Weights of a small transformer language model: a variant of Adam for these matrices.
MLP neurons of a small language model. Each row is named by its layer, matrix (down: output weights) and neuron, and shows model dimensions 160-319. Each number is 128 + 32 x the weight over its row's rms, rounded and kept within 0 to 255. Numbers have three digits each.
A block is one neuron, or neurons of one layer that tend to fire together. After each block is what it responds to, as a language model described it from the Wikipedia text at the highest values.

L4.down52:149115156129089144115130091099134139121148133135223118146102117145120130166119125143151081132168145058065148098135157134105152084181115090166160113150099051110137120095133122102175147122141136131158095128140128127158186161140107120114153101125118140121065209123157163152173095190176148095116121194111119099120165145094204151154162116162118145102127173139121130161054120128149119044146101110147220076146162120182162081138105097138170114075177100189092127095101110116147095151116075
L4.down173:082124114163146093118187089108142146149158117121193110178179068151132116207166128126192179085140139138069139090144178158108175141127140151153100099112131110105087155086167121111175114171169102126166122109155139166120147219131150128092197102078096087110123092144149145123146074124126105146162130132146107112077109159090147140100079160135127130077134121127097126130083086120143141083171126156183160193122114116154140119096057093128166163092146179134121152151071070115106109118119119
L4.down195:153165083118150129131128087158105157125156159187160094098177053088119143164110082115110067111110149070081129082121111072099149143154118165188120166137152095140122139144102103204146101126144153125103094065126174123116141111186137132098106151144113111148116144161144146105176042104108148142117089191172132112087110122154129122162122116133255095133166132097128100140138123062133129097112058130119137114136146108169129172131166161133181125146097107124123119164106136148135134104130093
L4.down222:150144137052143102169171124109115186170118104091105210132115125089152100049109105098170130114123180095100124140164129164060137128102157081110180136170097127124136070131107168110083133143134104107159155135176187163111119072093124118133114091188140183131158122123147173091170168174133125103125153109140156096189142177150170074125092128149176134124130103132153106128075116138112157101138124144099170128139126131124113154056143090146066164179173095120075125132108162149088185080128107
L4.down532:130183127152089123104121049145156160149087150218219061131132141122114158129112186173117100177141129116105112087110126079151165132067149171134115162156170161148062130190163159108104158178106131083108090113152184198155124138136103122076178076131121120131132120150103122066158171140109061158119137194142131172123148103178091118086136122183152174095120144135161137136119134105191150163121128151161094125117157147110186084076137100120179158142146071107129137100140135111105134082145096
L4.down638:150125122080172086143108105086061128155086133148051150188128154106151185097134105132102125098125112159146076101191157138082111122130127120075208137084126136127104113135066093109078133123121130130153166087173081133188091117091165143122087163130146187093111126105125180155092148103152103150137104168067124103187120123108196134117130150114188140191135142121145109082127099120185191070085121138164131103098127116118063124146167136137091177118081159107144146091106097123129103151128134
L4.down830:117114113132141133109147039120133195088109137179092138115117092122179160105175126152128143115135134135109127147138130125137155134109081157101182129190116085153134150099120065218126119155140202127159183104126169119168118147133131085091149142142113102091086151117182102106129062178159151146156082191127133168158148133183103122133116130112153180103100150107100162138081097124110102114122134117149156132137120117185109115102106107136144134122103111151154178148118117100150167148109099
L4.down1233:074158182070108119113146129076133108154135141157133178178212139095119091172136175117176111154153084175136074182071094223135124160198146167159089115128156162093117090170121111146120147185124127134164166199124054077091154167092172137111101159184181127128087147115134102126079110112129115128128108146151158136151142161117117115115101111172110137103096144148161115163145083113092138095136103142113131092121180122137111153178137104154133140081165174159117105143082149165122075160105141
Description: Relative pronouns after nouns

L5.down270:114089129147110093144112109084099169109128166147134058081177102151180105184086129144130119132136173124164180127199086122046100095098112130151165147142171155150187109170101127115121122125142169107154104133150138141101153125155139126061203141147136127188168148099093130162169156129150143149108109103075126145069106091143142115157114172116129113095118111123124108200124138109152110171124149093179124180164118114086152067119120085102154119114151105164163141147182141142140057136084143
Description: Word-initial "ad"; "on"

L12.down235:149124113156116126101132099108144134151152147068158099138180100137163146093150123127156072150104132134173115155148133125167154105157099164105085164145132150078094109140114140105137184121143141147162078124158114146129104129089155140123188125110132149103106181080215083117189073154159104126140143129131114196154121119156096099140131142161152102169091145116128186102172109069085096137200141163160135111137126089119098114168154039112108085129146159101173142162069157139148136138166122
L12.down238:152086151110145152136144158135125100134179204111128127166121141131144146091108154182092096113095156142149130123162067087163134091133103146105143050098128075105110201131134097153087121156133151151122065119127161150101122178139114146112103183175112112132148115119161095149151147148080047126103156103078110145130102131074101057117141152081186087160152102153132143184166112103149169108184147154145091121135097166185162108177112149130130093127108126067115144092082255071149100085115138
L12.down255:172106122101147150146132115148132114132095163157168156106077138133153072200090131151144131087132146174135096114153131131141121122096128115111117099098234131167088129118127145152103118182150136118161100150126087152170150144227136148093165111090148122124097145108112122106067080137105046186152181118085191108118105170170142116095110079151168112144167102109160164074101115149135133162135146111156069178135092161136137053114064106099071124159141161105148105132121143112094180145089147
L12.down268:117185107141133130074122119121123105076161190104156120119127134192105100147125156089216179049110160068087166143137141156189089119120181141159066152148165128101099147122107094146110147143127115138111102149113142112178129126114155065178116149077126137127102134115127099145111140053134103117172105151101157079088091114153105118152149092101146085088146137097138133088114151163077118166153103091109056144135072123155114105174141115110161132156137142107164157165129176132146204117135122
L12.down358:146105109126134145090078167112107080127149153165217130196128163108156141061146157129083102119116156082161108144143092193180119103118110162074070102132126091143091149101159111096103140105139173073138116120093153153093127193122154126110141146103130047123076126141113083125060137156118085148165132111058184112098068164148113158122177123126170100153153103133115156143113158121210115157107173086115099103130127170148171154106118142086161118139151103084129099098182234148093131146118147
L12.down629:143058110103145113129172114152162161155144136068111183207116124143134080099145085128098142152095091125140071091085180131103143121117160114151065106090132166097137118175137107089109162157164133126198119143145124095103133109114110111154139160139152181142098078086120145101161111125071121101132080089107117152103117163092144087129116158127156145176138175197099148119076166191142156135164170107094125202115148081134087084126134088133056102120159150067135124108116143156090124075149142
L12.down706:122175129132111162130142113116180149113112128115170198158144178099109131149160160097117106171055181046134060163142166079067180108136185148131094102116148136129127158163103114122128098092114105142093139127135153190119103166140119139132084117127129117134138111166148049094101182143109160159144099208128155088092111176130158165120136083218125170113128125220119153131153118074205116150129167153183129088134163142097191155160121097136150160164119129162110127115179092155117145139101108
L12.down1077:159095147127112182128153142134111112103150105116149160166119103156079027163090099170146157146087080097097157141121159117125152122086089133129100094111111145100129131138079125183098136143146111122128100100097123136157168209171114151124101166093177087107116106131054146161113159135073051163122155052079144128174144117095173105121105122066132082188130123162113133113124117144173137105151152076125103138092113153148177100138132111127130145062137191175169135084099177100176130099154116
Description: Clause-opening wh-words

L5.down139:202113185124154128159068097117137174177154108163193141129120113144121188109167128123126081127129125155121130097125073125138142143147104126163152221090107155117151120143152181215130086146150119144087116108118148152129151146132111093102138078146082117154143153154087111188152132069144100132175110145114173152094184162156133151120149142122152193200152130128174120188183089080154137145139149154154194152130139103112108083139122108137088088087090087149106105110157048086159074098112181
Description: Clause-introducing wh-words

L4.down160:114164173134158134128087109149118116151180084083116085096150145095197166132122158127132070095090169103105163137070077166162106137120116144139110127158153179116177112203114160171126088163152122145133140117106114154180137117186102077133106112102165094188154126129168117171081161115073068103038100174118125067122140153162120173105159067151153118115177100166114094105025150145222121107110089131107148168098139104122125129063085152087100128123090081165080109130150144140144171099146126
L4.down181:180124143141206106113139103100090123179096098104108120100180195156168112148105144152152121115087127171129148129105151106065148130114141050122171086117093178104147129119112137099124147127149128128168231124119101174167130102132158097151067089128158118109064178081169191158163118171217095098162144110110146105067159155146165121123106133126130132146120125153147230103121140093114132141133136135152155157150087096114090073190101112144154124160093146089121127125087109089136136167087128
L4.down238:141111094134168038126138153142137138131109116093114100139174124108120099161105077140157139148155112094105134175091147141120099122114114097162180109152125163116142139114127166167089180185163136089144121140151135074127149172125136081120159154077103099069118039145075181155153085126168136154174131130146081115127157147144125142155132134117151148189161132060090138228134128115084157101082110144107097094105087048104126130072163126114198114174139140133135158104066163109089118119158185
L4.down362:127103144122192099140096164175122124112148123230102105141159131087131130126140121155166079148108153124092159126100152110124164109084184115088115110138156189141185106138123150121078143137164152153101152124154199169137132137129114116113079099084113140087099175087113125154103105148144080159121122128073098059069153140155146126126152128105166168132155134069113146069073136099071145147131140056182158177106077077167141105124151148110163141238148150115133099119107196106144129120152083
L4.down910:067107161119125169182068095141128106168086130077145117108117118126117124133124132100092098119181114102115115133129094106080144145142093126137108121150144151116080078092092069133120159168090138081104113106151102085176067156156117132136080102100067137093158136153076177155121059118156108160092162132126131130115184081141121131110169099104142103161127126108084144165117157101147166110168085142107115122157172118183139123102110110154129141172079109097125101111114166123161042161117108
L4.down1004:117134170108165125198181119102155128149141180107115140111135155105106110125111132069152075098110164086106116064151101165154080117172124146187150132165141116151139087139133162128117154144153114032120084143150224159098115125155110109174154139128209202157158072082120102098143169136096105124118145134120116091079101173133119109109172122161187129188205119128123045115066137093169133111132104158104150144131129106135130088059125140118120188073096049142128060106102156113104163109118081
L4.down1149:131125155119185096117140187148152091183139133076066216132171138106144104140130108074167138087092131149125156115068152194116060109073087116156183101097185151126174130133132130182142116169160129100179184137165133153149136118113116086162148068059151140133089111132135134133096194167121165139123165136148168138173106176149132142167176114166176154120171097105106118162134147130114134102164182143105132125079172132085091156130124162071096154107073083129150096115168110112094148104072146
L4.down1153:107112146130114144126126117096131168114149111058171092091130139121095095204181136096129146090145123083146138135147108109138079083204124098123116152155105140171153139076104103148191075143080079158154129127131101148105122145138163106081140140108093099115090191113171150129127073138126119098135193118086143093061137213119147069116146150144075156093155113098130178144069139129118133127156071101189141144145072120166163072124126124162173141183166114186088081091119121116135138154150106
Description: Token "on" and prepositions

L12.down160:127129144096161114151100057147127063121139095131103100132095076145107077140099129157084132094152131131158128133121106205116160118183071090113016094130127120146132079141117162095146126138109068112127124142134066152164137108037105187147179101159123092097116170119138110121126177148060135186132087101146091156148127121107047146151107164160115093116141124112051159105071085157108167129149122194112158122131106131134104059127167160141113153115131123175147101087108216129115113149087081
L12.down301:091147105115136161114097114120163117148097149191147168072109097147116156130165053201131111144162171101096107201086130070136107125148118126126135136167071138143106140135155148121174144120127143157104149152112137152147129089108184124125106147119133101080075154191159110092142148163132166102171051167112133132198126100117178148155099142152103127122104128113058087127158095112132116116147125133047139174140109128096157083161162153136095186151115114163079155121102132149112144145112099
L12.down415:165188139088085182094099178145119113148113165169177116148099148110150095135149190118120145084156149145111141169110152118170144095193093103098124109095149129142130074149171095106131130120112137114148177167159060102154162164104125078139178132147143089120080118172127081172131144084106136143116150145097142099137074123148157123135113156152144109170122123181073145110111135075111102139147108122101145099123120144069117055165130127137178139180154103150091149124129148094173111112126119
L12.down461:094140168122070160127119137139171129120134154197091140082087112123187124169151092155102158178190174186127108127139172116054116154186100148151086115127107176132188114090149102090116170121144118123116129155186089155117112152121117154124165137177099137121073130145136170112114119136133154120106111091133121098202133111176160147136079143136156098149072150088078137122145127060121132095185110134071128136150149102113084086139159113181166164159111170129069099084140099156147132108153134
L12.down494:096105065106122130098122115151179105158101104100153247064146124144121121159153153115226107124108142095117134163089145105165179130197113130147093178097046103157113130184134089112189160169131128122139157151115139163103136085112141067144167106090135132066165150131179156118128117103097161084138101208203095135127138082118129132136149175140182202118094119088095096136109085103086157153155103130147122146139096123187094124150177098154119121127136065126092057108123110089148122120134064
L12.down517:161146123126085140127147108162115149129111122123080160146132105136178099091111131090113124137113121165144120150153127123097130171142114099130025114147160218137150152204140099126103130100137106131152160139111119130129165110148119141112017152166120070135126153167092141165086195130181119145128157068186142132173143099135075145100170097078115116092129126144121094060111100094102125049135186153142093129115169153121090152162117118139168119150109139131131141109077124084093150173186112
L12.down566:119117142066125146106135105142147125166108156153163173122135112168110086144127126152135146168140134104178089114081155122165140110137109141150189122117125113062093146184160095102125140140092124166138162170120179144107180093172143089129177186155113140096139144142211117121128110099115178133105120192124177132137136089105124147117179145177158164144037119168112065167060107070085114134164204153087131148119131117075131091110096118129187168191152138112067120146138113114150085143104127
L12.down936:150156070139106141078080163186153138161137120122091170144171138114128188143158131081182133098195163143167217150152144157136124108175108119164097137114123139171129100127103182139123146146109159104151077160175119154117134131101109110144137146167121135052121133126114152118148123079222152077173097187131135138088172093135103079190111203134134150120149085107135093071214100055042110190103117122132139138118147166143202084128143090148136180105148090118098129116165101124121148096099115
Description: Preposition "on" after clauses